python train.py --num_hidden_layers=17 --num_attention_heads=8 --attn_scale=0.125 --init="normal" --optimizer="adamw" --dataset="wikipedia_en"
MLP neurons of a small language model. Each row is named by its layer, matrix (down: output weights) and neuron, and shows model dimensions 192-447. Each number is 128 + 24 x the weight over its row's rms, rounded and kept within 0 to 255. Numbers have three digits each.
After each neuron's rows, "fires before" lists the tokens most often just after its 100 highest values on Wikipedia text that the model never trained on.

L7.down1227:098112151143176148142099142124111128092081143144071067118144114113132124149126158113115074090108175098163123121137089150100120142161162157169095098113155135139138147164111112111161100141094160090123144185118136108148150152133109140125146101180151105109102118125140074121143133123134068146137121095123147127173113128139147124143122154141113130143136146112122084134128186132127133122123136087118147160136123170157134114148133131159164143119106151094120125139154096154110133130118124085126159154139097162152096156099096129146133063158098125107153109148132121132138148144132158105125135097126097106134138109151099137109150137162143140110106139101101180152104150082122136177098104099148119141084123122101134141122160126084154090153117105134102120112157151111110182146110122
fires before: "\n", "|", "2 ", "\n\n"

L7.down1541:138127119109131104114102112152097112113110166110086083113114148096093127138155133143130126148118141087110094090106107168121153156134140146149109094147162112120090157105089176121114106126121103143197145137102103115124122163128100112111125100186134120142129119120102147167160141140148132118144120124143172152112096112113125150154101136138105109160132130120126127117075122110147177128140137138091125098143092136113132083134134098143131135146126123146129183131105150170120169141090105085154120148149131145151137113098149141185138143153104135133125133124171135120087122153081196115152110128115111114137139166148138113125102121148142097087144175105119159104102113124085109122153132150142114117173125130079126149052135085150119130179109113140155147136146115131112130119114130
fires before: "in ", "to ", "of ", "for ", "by ", "as "

L7.down1554:097118142117178153150152164132136152085115115141139124140108121100096115099120141104140102086131176115121096124126109125137169122158127100137114141077160137128152161120171116091138098132126145102108096171135132092169139140128118143113167109130155128131106101096134101140149130082180124124145127134129115133105144100118127172111114150095097137116151090137135085118126134118130152131132128136117116165145109127158112148108139130088099150165166112107126121106123127202090146089153119122082167117130092086121125128114119112141136090156123119108084138213151124122125155131140134120141168144142107104101154143157105151123168115174148137129091137113096175120099157113109147145095127122100118121105174119140116111119136111072129148109123137143091133103145129130144140121109088
fires before: "|", "| ", "\n", "–", "P"

L14.down1536:099132130171134140140082179141130123117114105115166129127158159140144104117112118131146135117120132136144110122125172137124095116102155143118181097126117121147088115124096098128141105088125147097139122154093133119165137146132130112127110149099129085137117106135131126128164119096132133109155140112128105117130129124126133130141105152118136077139125141103117156112138114089115074087118105145149097123172133090167124139176204145131085124136103109127149123110120105115138135154129149148133169161112170118133107122133164091227116122120155125119121152171132168141100070123092120131094136091136131167143107080116126148115142132157121155114115154125114140108167130119129146091156144108100132159104139162105187151133108135165143127119119112123109127131114154173127119117088144
fires before: "| ", "0 "

L7.down1504:164131172131119148127128145149114161089143123136092090122147130116130142140114112127184147096133128163160115138129133096125110157088165094165098127114087096121146123097171141102180124124145123115116105123095141107120100119143139133147146136078139122136107139113157135130132136082189117131128150084153134120146122129098109142072116125103091162143183095173119135131118118113137158128112125131168136121137104165086120130140138154097077157156193145123188119145111135118106093106175079119120159134122103093142147133136117113130137106107191123123087144167161124124109112144110105139182111162118124119114138153163115108151166131105121121104123156124097133140085172105121145164132131080127170133106137132143128118092165108116153155150118168123098119113142098102126122163142086
fires before: "\n", "— ", "| ", "|", "0 "

L14.down810:115136115108118114111141161138142131124118118140134156146161167106106094125127115133143117144141121146125161116139150137114141123124114141126133100100114152130111101171113153117141134096132123076107145141097126130126124132095125104149143113120119146105118124140137165112129115121148133148148096159141161156122173105120120117124123115138110114125154092139128111146133129099092098109105145134107124094114120087100116144146093108094147128114160130143129111120126123152145150121128145138164135130111118131104141107135122124245120155161114146134114137152111137167110135113101119130152126124125150130120095113135154125114122140135158128167134128111147134106110131126125136133153113138101152121131106118096151128119110153179117124113102129128148128132135140139148149113146158
fires before: "| ", "|", "of "

L7.down881:105127116148145145143063110110177112136102124118148142155121124146132112127145131102135124103122090091111149116132111148146141150156152122149078119140165116103092113091152113140117069136063131125142118166114093128157079088165110146111116156101114124138202134154138121090139115143132130090131109091123104127123159124128136109091141110148151118141165163124157144144099102095120129089121105095110129119103104128138154143142108109134134161089101089097141130104149147129105158135102126166133144127163085123177157100108167118098111118112130109136069071146104143115133097153069125147172134118096145107149090146150142125146181133123142137132113126151116149096140167091119144175165127181135136118112104158151145091143147123191155119172088190147087106165089123077151138129098145
fires before: ", ", ". ", "."

L14.down1859:125131142106111110094159123097142148167080133115116137135138145142157141122113166144129135090175126126135120135171111142157162160112134118157055135094126128158121121100140114131132164123142124141119152141142145131082138109077139139131107124133141110127156150112128113168197107148121115121153096159156166116087142106162154142153153107162128136100126154125113140114116147116147105151127138113126105062148107142144150148110105118106138161136190151087162114136160135164166086112107143088107129135102117133115119122133158086140162109118100101132122176179112114068151100138135121112172115139144136127149095093147117126112112117085131149136103130155141133094150159107158065123125114105100129130135168152165154077094089119135123106149175138128130092177167120100126123122119151
fires before: ")", ") ", ", "

L14.down751:117117141121161130091141099092139106112139140164113120095104155139124130132136139103132172132128080127132133145126148124108144141096096128133113137144092180147158116129161151152112108130108114157089113181152105099165153122120105099122173118147143148159139114161125155170108079120122108145157116151139086163109115112135113138128148116106156115138154100135052135101166080105089094097170113122104099125108111134146131149103124150137088113124125139191159151119145136128123110118145153098149121119166137100133119091124148100185110173126127163110131101125160138131121103109126148144177164169134131103120130123141089136128147190156137132111152125086134136137120124145110085093138115120141095101071127143159149147120067134100090145136158112094108121164120097165130157128119135
fires before: "0", "1", "2", "3 ", "3", "0 "

L7.down1774:129114193105160132155107126171098168107142152153108104130126127139129115143149119117131118069129183130114125130107066145120141157133143124161101104139120118137165141121163137109153100148085147080106122187115126125157124118107093130161156105130103110109106128146166114154125133108172090123157126091142135136137111122116132125084100128084075144145156132155149117123118121114121128124115089088115133155118112154159140136152142146125131130128146154089167102132127120136086092127112114113110142135115085132140107151098125126163135082127127092099090103182133144138097134123112168088167134127067099150125154155149100107135142128135166139125133133094102169090099142120112122154122082102125170164128129106133141141109160117124135126184110132129060142124146144104131141155127114
fires before: "| ", "|", "— ", "–", ".", "2 "

L7.down1590:156151115131137111131124121157135120118108134125141112137122122115133127134141151140137136132004116139124143105147140132108135127134123110146132141139117128141117131130104126113120134104157136126125119117129116129149126139136137114120122117125142149109113119115134243127137128128116140120124137119132124140124123122108146133126124142133141122133138104128141122124112129136125115133123114102145129121111131114110114116129121142136135128104121125120139121123126112112138139136141133143118133133138116108137101135123131119112128139142133143125133110139142145133138131135148129152133128123131120088135126134138121118142139133139133130127123116141154109121129145132162142127140122130151155121113141132142144123114117114116140130119126128125137132149129144129141120136138118
fires before: "| ", "The ", "==", "- ", "In ", "== "

L7.down1393:150122135121132089094177084147125090120060098120099117090062144140096111135117134150134116135122101159159105109155120137116145120125185099151130113108134070098161103125118125102132123113128132161089163126141137122131127141161139187087110148095110115147123167140061160127122164103126166126114126158107148135156106120126122130111138095127150114106121105161116119139138098111142104149136140137133119122119120125122147109110147139123113131122145096149153159080125113163106124136122144150113108158118123108152154102169158162128118094134147124136147152120169114138115103128103126154160134154127135119110132085116150144111164147148134111096114126130115119148115132161097135125143143108142122134123116132132074129090155100139160131103113103127161105184132108098160107102152168
fires before: "| ", "0 ", "1 ", "— ", "2 ", "4 "

L7.down646:137111127140149127135130150147139136132111131118160110132122123128120127136123136110129121132018124141126128137156129141107112130119113135138129121133124125129132131130109124122135130115152128120136117126129124129145130131128153132138122120114141133115131138129127255126143123131115144131121126126120118128132113137110130129123125150155140129141134107120143122116106140135127113124115123090129117120129133136106120129142127131120124123122131125125149112131131125133117161135134135130131139137137098103136105135136131126108124128147134133124128126135123129145131124133119129128131135124118137094122146132126118145156129127136134131120143121132133118135125135121141147122130144110136136118136137131123126108135130137115118141112110131120135121130121135117131117141131122
fires before: "| ", "- ", "The ", "In ", "=="

L14.down1928:148134140124125101137138156127123154126132132088147102127138133121089113073104106126132155141080141112127117105120124138095124114115061157140149099132120164132103161133145139131127104079107124113133133132107150131110118155101090141111159138171127124145133130117124152156191113132125135147130107120154117150161162106114163100122105149153136137122130152142128147128137161146076092141115129131139171112144112111146120092127128162126119120116122126086136128106116106143151155124158114167152099142098120139134143108182142071246140148150120128136107147133115113170137119112121106156116126162156108191176133119143129112169145122119140143128165106145138136121132142141137161062133151089102082120125125107127127068131163134136109130113121145133138153159131129154142110105180146
fires before: "| ", "(", "of "

L14.down1741:113136109140118110159123182116105137121158130118136119133129156104085118080124122137127124137082121131146141127149127125110090139114113124128133091145147146146097102149131153144139117128134135070129156148117108113126113176095145129127111134149129129113140120118159180125149150129130126143142092125145111141135133123117151112118142132152154105126128100151127144131107144136099109130102128147123134140125114115117130108136111126112130104131136132123127101131113119119132134135137125118163116118115134143128133121158122127225137127146121129127120144138107136159145128120130120115145148155113155155138116126112125126159117144115143149126139124152118121133128130143137145099135155117108142099104111114131130124101159165143136138100114131144109171140124143131126128119166134
fires before: "| ", "|"

L14.down1125:168106095118112131149136126098129124107101139097110098172168177124121129109149116140118135131149078154142124145135106100111144160129120155105106057131132134139122140140158138138135128121188176096127150137091128143111088178128149122140162147131113144157126136145127134154132126124161122103133094154154110108083112101147156102112182109147143135132100161142147114122113143135122126103127132114137128111089121118139188130121104119136130136127150110143136121141112135140133111181132141134119145093135111154130147123140132084000136098129108099105146151143088103102129142111112124100153109136138146127139079090129111116171105109121128150168114140155124160142164171125185089112143144097133128115139160112174140140138136096114170135135137122146152116131130095091070140144155170
fires before: ", ", ". ", ") ", "."

L7.down1190:100108095118118149111090154117121121096101082128177124151128147138118105127124111120091153135113095137091098090131073133137130121134130139141130095127138166115114101089103146119163100135121107134137101142108117138207119126121116121108146145142165121118135121145138079128147164152100120132156105120093108112113129103124158113144147158134147149168128115137117116127100108120123111143090159129141094102142127151133171127104150139133150095110131104084109106099088080143102151089108159195156134151126116092147092089169152119160142129108090144122114127135105094154118163145133112154140141128088137085060109127150137164158147152092137125127155101109126136113132101107115173139172119138127128122117147103144128105154138108107100127126122139079155117143128145113150114108113133
fires before: ", ", "s ", ".", "'", ". ", "\n"

L14.down530:085108117120101115109134129118181160123139163115104129125128147121143150121165127153131125116155126144137150135123121094120146128122137123132123115101123106106146095091152086093138151110137150110123164149152151111061123144135137131174151130120114131176116136127084148148181166105170092054108141138151154125129134132123171134104175091107142084092100151170167144124126156134133102109108119139115160087100149105182126140140108113111167175127136132129145138174109120162151122115147055128137159129101113115134156110110153096131116105157094136096155117164115121112136084129134108105161135118134171118164097092172089140168138173104111170141107138130131152113117153133138093109161122140144102095173158133152113097128152121110132121172120119168148113125115142112131112120133130
fires before: "\n", "\n\n"

L7.down129:114121165141112092161095137118168147106109143137136167157158109116098130109142154121119161097119115106153140168114116105096124155124151143154126132138136110104130111156131089110144143115108138117139128142162108118136127124177103100145115141162157160106154118079167128137138154102136136114129093098129154111166153155127138105067116136098150125142146148118101125139118162109138126167122084106091139155138127123116126137153057125154087151155109116125099158150121117118115108117134064125150133149136118131130119184121188116137118094158162106154102101141169136136117126199075132140130167103129130125130109121133107129132085125123124129090130095131063155154106159105109135150110134152139165155105128131097139126105111125106157140171128130117078193104169121083134095138094090
fires before: "–", ".", ",", "|", "| ", ":"

L7.down1187:135120123151143118135126144143141134127112145135139111139133135126117131131123126120132112133000127135124115148152139130112118135125128123155131145146126126117125128122135122127132125101133129123125133132130133117147136128142158130142129140129130138133142132122126250118146126127131129132125136127127123130137131140104134137129120160140139119128133103118146140123116147116116120133114120103148115109134132118112119128143127136123131125132129136123133136128142133118116133123128114132138144129133101103120110127135141123117112127140109122113135118137133134147138135134139122144124112116127130105128134133131122138143130134138126131114137128140113130125105151128147144109129126128135149122122140119119123102136135147129146120112129138124137126134117141118129124149130114
fires before: "| ", "- ", "The ", "==", "In "

L14.down1898:182129123137104144120157101116127106134099146138101161132170152099108146131109142171120109087155083152154127152175099154112161130098133172121085123093119159145152178143134170164129150125157156100115120125112122185128120117154152143123174141078155137126112141145107133132146086099150102065069092152104177128108163136160112101098117108103145160105106129185126129119129151139121169105104120136104155098078115111126123141154083131137131154128119158132126116117139143139105117176150117103116104090149123123127106121106122081116096121106116125115109118132120115127154148138131122069125096153100123085153087099123128131130121128070117142128135124094118133160134135129158099109141144108135092108123158109161142137114141089112118139123151135131166104116154114093127114161118176
fires before: ", ", ") ", "), ", "). ", "."

L7.down157:085130129149161152152120172136119141107120125119146098154134115104104138163126110121164085111091135100118113070148152122112122123156122113147117154087106130123121124116126099110139109143126173127118125160131145108119154107125105132132135092167166114123097091078145110120134141109144126160094133083131151110114164128117119145152122163136088118151161136132135116098122125123143146104131133083104117150155143147150163079122121133161132125129122196122109146117089108182095146090128134109140154166153109150144110150161105135142096104180120160124129100142158119149156131155106162093106179108124105104091114132129136146108148163153128135141150090102133129158106089095112120120075106116130147118108142107148140136140180156077156113158106140136140115086114143101134139134127080
fires before: "\n", "–", "|", "| "

L14.down1085:131141116180122159121106177154147167061141122142148161110136108122161082145135108103165124084101149103108150128123165137152083137132127118166105142091096120138132118125097141081148130139094079134147139117127158112160125114136104117136116111117134108159135144122150099104124111112088085159145166105124161154143137140133111115106130148131101116174179118095095156143149126133136116138138137176133104124120127130146126096093138145120111154133140153113107128147154121137127132133110099100153132123095155133178155161130147182160108144131131136149138106105141135133100116156159180132116128134127097123110180141128159139138167156130146114136121163099147114118093136132092188161094129124114165180115127172080140123115126154148121116110149167143126143087156123153138168132133095
fires before: "\n\n", "\n"

L14.down679:109136139116132139128117128115134154138164110121122145136088104091126097128091126123133095112110141137126134101117129128110130098106157111114157089108143128113138139112129112084150141136114130088134136115124120119140120112137131139123149128123131101140131139121098099094121165116132116157150128134118150165145144131148115120075084109124145117110093101153123129138116133138108119126083091165093129149143119154114099112162118129130099135129106133108113119105144078148142189112151108133141120136113136101135139156151161142245099128163134141146112120157130127185130124135129154136121113127096121165146097103127110139140155160085132140109155129105125098134135147148132144141177120123087131140152110116099124098144151155124121117161137146119118131081145150169150134125142106
fires before: "\n", "\n\n", "\n ", "}", "]"

L14.down126:124112130114154109140144105078145143118126147127143158069128144087144143122158167106137158126136127080133150112089114144152088122123101114141125118126093136123104129146145087131075134175106168150108100142135109111139117130132108138113144120160134116118140113135100149143141142132087101163126133105140117169073150110098115100119090174121150133135102117105141062135102134115144097128151119167134114119165101138154161175131114188086113145158108104129131150095135112112145129103124135163118098139109112127137138156164129066125133176095112118163123172126139145165132118106135128135096116170118097113117119146167149153140150161112180182097130130147064110107129127138138129164089124145132163118116168117117138074122098124129126088154111096109205113147118138110163134177125138
fires before: "6 ", "2 ", "7 ", "5 ", "1 ", "9 "

L14.down1723:138103117150121104181122132128099144131160122119141128144118138112110093124117118073170174122096114132124126111122121109106090151106123110130126103126109086126139129128119159123182148132136135093151168146130091102148167142145092131137139115144088109112175135061132090088135142107149138155153105124145136138145160122143180164118126110145146081108127079131091114179117129166162117143102099147129116120116122107149101150093120084134143121118109103130140091123096122114123136125145084123128170117136104086121156118172123100216098108111130117138143104147108137142089128095125132147148138150106138160125128089091161161112127148115124120111170160123107125157130170154133116148109120138131130140082108158092177148095155115153177134156124124164104148117128105129116109112141145
fires before: "| "

L14.down1375:107177125163107127153127115127095153079157128154144127120093113142157102160120149116146152088113143090100156119097181123146097125119128090150125131132117103143110076126101135080130129144110112139165118148166150082127144120133109144086140113133125110097120101105127080131129139135121096149128135085111157123150119137099115097133124156121101143148106090101099128146135098135131116156118118168117132137135125115129122125109158121127141164128116137124139114155147073126161170140106116116149128173072183112145159150114145176152119163128134110155073140127150173152113137152152140131122139099122046144117136141153139113180115163134164105115121144114134123105105093124108207139126103127106143196112113125111148111104111129103138097130158149120091158157139154169145126108102137
fires before: "\n", "\n\n"

L14.down1800:114134142181092079114127083104134131106099142132135091103132060129113120118145135119143084197146090169117136161150132118149173106141097075119142138153117145167137086138133134137122097087146125147114118148127132148115109123156105119098118119165155137145112101122139139135118134123109106108125121098117108134100122165125119165162114121160152104160143139117116145106142064110093117129098038113111119145130122106100153148098130142157120076114153169187115128170128144135098114139135150152182131101136125129109145105125110135159119159107119191117137105151144142122146125096131138116155106158105121137137117144110125141094142154100128112127151134121141138106093131141103093092129141114090152126058083106135090122097085127141157139125127104117112170151094135121129146121138119
fires before: "0 ", "1 ", "2 ", "0", "1", "2"

L14.down1715:172124090148116135143126151139105110154084130160133120172155123112159104112101146136162115142152096128160126123134139153149159113112109145128105137107133146174148162095143095163138165112117159132115140123109101178114114135144136110126125140103115139112113170126124117150152111140118138127116125179130138101084152109140118120123126054143128148126110159166138115157120143094149117088105142100114122155141161128146147156147091149120140107141164107140137105121100136162112139152103138147102099101132072152133124166077100084140151121158118121138123135142099100140164131128124093079188101083091103137160120097126065144106133085128121125154111108141125134080139163127163099121130162118108118124151134142142135149142115134145153141146119116129139105128131141088138140133098155
fires before: ") ", "–", ")", ", ", "): ", ")==="

L7.down224:135112176129131111142069141122133137108094119103146150114120165128133107107146159122106194110124095107106147138133186096091127128124121131178152116156163140108139116191118101121129122102128157116123116167114097119105123141123142097130137123134130122159125153099132155089109058135119193115118122090086118127117116117124118099081181148124141118151122115104084114152143094113162156142145111125100107141128129124145114145090087149144110127144112119103118114098115106099126173111130120130083131113165161121123174165120131095160135120159116078166146133122165132095141129146093186183139170082165105132145155157161119147121163129149111135127130136139089143110116177132113183100149113140114145150107119137122124136122114142140121126093119101115138186116154131088164132139081125
fires before: "| ", "(", "in ", "|", "– "

L14.down99:142144081087128141145144125087159093096120132150137119151154142132104162091113107166119111172149138135124100138148158104157108148125108115119145122110129113113115100189143128126125140145134083122127089116132100152152114123129110128194162117122139123115097090132133176124110122131160123163069122213173142103071083096128091127118147083151134103136127124169134149160112151156117119108104103111153120082161101120117101153097096153095176160134144162124140109132141149142145179155171151150127087117158145148129170160184133107106105154132146148128155125132141127125138137100112138159169140132136174132122123119161094146144107161105099147154139110180136121121113131121150132154141092155154116154109161105108120137097160123153158110142139130104133092134098156117130201126122134
fires before: "| "

L7.down1003:135073091119097135103109139109146127097148124129142120139127116147140127111121113115112136099119104155119155092106112149143115150175142142073086123126144150127111122119143129128136097144087127153104079135105118149154116128146118113112149089175138125141130110114143139119129154093108144133171134107093148135076057098139117159092113147165126154174154146128168105096101106116096131128082163144133119136144149128097153109143135122121082103115110106103077092136110143121108146111133102157137132172130110097121122100139155104158111121105111132159134141135089139128142118114100152118142107090092144099083106098158113153158146112072077117119164134145158178169145141120078142128145168137126100140135128135110149133143116142164118119112152142076144135119114131125108118099105121
fires before: ", ", ". ", "s ", "."

L7.down730:132152159088117093149112099145083174134125146107115077154118130171114136149165118106119114091136126178091143122143133086129163156097145118140112138167117101122135108124107133089147114107103143118099120133137104137139106122120126126130105124123115113114119112068125146135119211117181130128154090105094158130120107101122154161095123139113143150140164062123128126125139112093147128139078102159122103115086138136127168160120067118088111146151114111140121099133108144084097155139125087134150161111135108112138187173151112131183128100151145090194116156124148161141113095137109118131180154135115145110156112141112127114107160126136122122115155159134122199124134101112112160134162120125116138144140120131110151149086087090139160127137158114090163122171109123079130130109095098
fires before: "| ", "|", "m ", "-"

L14.down1376:061175125165140144097098130115124147125125124130115120101099114110149104136114101145131177110160124138119145119144148152122103127111149134155146123141106100136139139127082104120124137139087095116176124151131140113125130134106122095145147123177173077104111153108142089121110110046123122156152146085123172133129153148084130160131108148112072122164154098119123142134143117130130116170145143129143138166163119162104119123123125124148121164142146146115125119135122062098153146123098130115141088138112153150144132132124106191213137149146139160144118134152148100155140121156092148129115141114148114140109131113137132116157153127149104113135130151120137105113117075132106170172138108117087139143146096164092133124115149182125108111095154159135105148122184146169145192143114074
fires before: "\n", "\n\n"

L14.down1087:106119152129096076113145109128139135118109151100126134130144128097160127156128133083114106138154098124159117101081131142111145125115116124139158113137127133129151116129143112168105138082114125172101133108136158148145107121155134104124153126116155098151111141160100122131111118142113128150152118116131134144081132158118127154129145147139137122122138164132137140119112118106126111115121076085134159140170149043162133172123140145101115100086114168101121122089144123152148112110128153146136140097111112129132149104113151088116142152090110143135156100106147127123138096134144116114168094174154125101143131123146129087130166157153115212137112125098122109117105142173131114098162163077073116128116119092152125122118127084130112121126164101124114112137147123139136134149172126
fires before: "0", "1 ", "1", "2 ", "0 ", "os"

L7.down796:140108124150129137129119129149159134125110137140132101123144129128126147128133141119139123137044130143141118152127126136092101133130122133127126139117113132133158136125098120128149132088117129125140119120158115120154123120129145127145132133104144153119138137132119248126129133121127136131125137145124129135117125139132141139129106150157158132142142112122136129117106149124117122125128108106138109118135123121097112113144123135134107133123130129130123134140148132128129138124131118134116150130143105118132106109145130131078114128111134131112137115151120142129111137135123127145144123137132143120125151114146128140141126124117134120116132107134118121125133136150148146131124129139135132118115133127112129103125136125097149136119126156126129119130112113127119116147136112
fires before: "| ", "the ", "==", "- "

L14.down1086:131084123146092111149090149086110176113162106107108114125145132093126109125125131158134145110175137145150137165152119187119145150134120154131111121129113159120144117071135130108110126135139169088136128146127147135117110166142128123140144171118110149169149132125096121118144142124152121092152127153130117134100129134140207114147138080128102117105085160155133125120080146113108125108110128152139118046096104147197172138123139144137122162129143122139143096137123114139120081166122127163100151111133106094129115100116110131144106090154109088113149136175092112118171108150114115135116116097132120116152100125153114135140155117145094165124089140132151177089122170131160126087135133106134094091121136096136165165140144088142149125153107107150155068139121099128119133096127126
fires before: "\n", ")", ", "

L7.down1652:120090118129085108135113158126096152126141150109150123141110128128131118124168129129097157127128110113100146118191144165161107136104126138120150076093148087122121103102144149142153104106149134130109142164128157134125150131120076109132152138113144115168165127169153110119154128143140138130114136107141087092137118168118137111102124136142136153134091134115132161137098134120121144141119123118108098117141074121092146128132137133131148134129103073144110154137106125143104141147114096140154151119144156098149133125157121101102165083096084116111115157141082135112077088141086129142113188108065152098103122164143132132121207140144112125111128130105146185150146150142126152165145203157135149119151117136111150103129103143140108122143112148103112161113113145105144115107068126
fires before: ", ", ". ", ".", "aro "

L7.down107:148077070133153117165191123142121115107137104129145167100150165121120156129073104130084118132141151139115140103116119099152123108124172146147153139116143103163148154173116127156148143113098138133108117110136091111126109130169117153116112115128116112154173160090108133085133182134116137116112132130196127128135125186142088113132123108158121132102115101084114110157134126163084115141132136106123127113109087149146127093098167114182126123128123105167103136121143105161146130125136112090125122136113142113128108100150171145085093186152141158142151121160115115129111142126147122122157083123158130129119130091111119127135134125082101078135145119095114097132163128150143144143101142175148131113099133139111137113125157138149150135122117117159113131111106131116128135113134130
fires before: "| ", "0 ", "— ", "201", "1 "

L7.down279:147118128136132122135132118144133123120115150117129120127128138133129119132128129125138129130021126124122134129143135128117119140137120131136109134147133133131134129118103106125133124110133147137150120127132136120148129134127150131140128113121131147120128124135131252130136129141130129127116127142123130132155135144126121132136113146152129137138150111125135126121118145131123135104124111110149126131126131123116125135143119131118124116116127134122129122140127132127135138121132138134135133139131124104149107119121139122093113127126124132127137116137124124134133129135136112142138116126120126116122128126130129120127132127129134132122122121131144120132135147136144135129146147123129125119128131136124118111138143120135143116114116129124136135140117145134130139140129119
fires before: "| ", "==", "- "

L14.down1054:120159120148124119106109136155082141130134138110124158144133112089138101142118130128154117141125134117132108118092153164173108078089122122108126107124150082125157111104135208086172177148106134112123130139097106136125142138127143136140118082141129115122116154133092166131098157123120111145098131137123154134121129096152140118125121151118103125153076128141089103126186134154073110129093149092089165161188136103149102154121101155127072134115081089112104131100091131121109181095098144108158105150109140114136104114158147113202135137107147131205116130111120122126104086132164090138155113118129136124159108166123174134130100132115107130049140128157101133138107141136105137139183091170149126143188121085095124114113099155151141148123172162119157151165141110174115139099167143
fires before: "and ", "in ", "of ", "to ", "on "

L7.down1642:138119121143129139118124138157131126122102130152142105138132126132130133131120138141131121138003132129125115131143135137110123134126131123136117131127129134128134120138109127131141128106145138131131123116139128111135121133140154123130130130119146154122130123142126245120134130128124136137135137121111127138149125143130124129138122161152136116144143096120132119127098153133138116110114112125133124123115130123130123124136132117118132123123119119127126129140132119121132150129141135137125130119134126113132098129114125131124124126124124148117123131139123127136134131134124122129134132129138119086116137125120118130131131136133139133122128121129125122128129135133146137131144141128131119111127127139122137122115140121124134108121123138121124122144131137135128122127130117
fires before: "| ", "The ", "In ", "He ", "=="

L14.down1673:116144119083121121135152119116158131148129139101113154127110129191140144126138135122095128103159137169117155114115121122177157134144101115145103105114160103126129149115131129115127150111105141149107143155140158115104133135146158162147149135116120113166144101131094142132184152122163087091115104164137164125112139109140145123118129088107111121094113124139165146113103165143126097122098094132080096101147113124153119177143158109108120194093105151124140126112167099162138146114141060115136151103083104137112162104119169097090140119149106105127107134165103137127127084147119102091151119162124167142133074103159070116138124122126131171158109134121114161130155145135112123172158089164137120117132132167113130084121137145105108115140155117151137119126102128114119079156135122
fires before: "\n", "\" ", "\n\n", "\n  "

L7.down1316:086101134094132159160114144159094141086103106130097137125145156103137157128124140100095098131120129107098137102122115152135155131140115141090129130127159140089129131144135097152119115150105153101138109159113121080123105148098143109136174104172164093117124084107144119133158165095153108137142104107129116142096158149119141138165113132176094163187115150123136140157110150134113127108120126093112108163162106138114124100111103090135142099109091138149113111141120153164116149113098166151118167153162113183101121148112117126130093122167130108100152119155123104159119129135091134077131142134118119126112143132146101150112136101151122133124125139137168111130133095117158126156083142105147108153113150122102144092141149113091137094132104107120151151127113138129118161115116127
fires before: "\n", "| ", "|"

L14.down1192:173112162105130107176158156114184122123117154100115080137092157129093117081118172092111160122130102147174120106140113128164175137171123113091126121098141123167162095126154149107111140120130117138131132127120115161107109107154155111145168162080099122085144118141144135128110149163143109161131133146206136088099096132139107158136114092131123138132085143135127153140123150110147116123127141088102142150123098169135106151130109135099136164136107124149109138134122165120130138129142109112149124105079091162130186159113155137158146157120118075137132112159126116142095135158128145152161127123123163144135128074167120148133144113119122122108170140116135108135104136123103099129139115139126113146131150152150142109131103101093154114129116160087164115127101117100143075062152143
fires before: "9", "9 ", "8", "8 "

L7.down528:134101102140110110116099126112151097107126113110137076155176106145103140088148147115085116116141147160131093118124124156097120074161085074163059126120163109160161133117092132124143121133092139097120101162120119145149128125134112122128136135132127145109147099113097117150128098157105125090143105125136154151137094100157149118113121133161164164142147121090127091129148059099110132106097103136137114111083118102139145117120116170106113122116093146115084110099128128136147134106158146121088135148122110125184128081171126133082122164148119176160104135155186061154117096122146090119122090165135163130086129152135172116107179138106119076109114136093089169116190155129084126132160137139157114102130081137097118127111118134141124134151136112132116085133129127128161140149122137
fires before: "| ", " ", "1 "

L7.down1643:144114103138102126110138166146132125094134144135146106119116116127138129151102137112150123111059132130130110157120120136106103139128119136123131103102136141139174138136117101124152121113131127115122120128138133098148138147142150101126117110150169135114143128120111228119121146141143143133147113134110110133142117117117137121118107136129141115153155104126133119107088145117147140110117128122157127143132110129098098162145130125114109118134123136139135108161139161120134145119132147137133127116137112128126099117144127155140125105119149129143113124139133145116127137119120127104128140146137108087122141132130108168126133108100129122098152129125118132133105134150153138125125130116108125121133120118128130127116128149106161113109131127126134139118133116131129113126129135
fires before: "==", "- ", "== ", "The ", "In ", "| "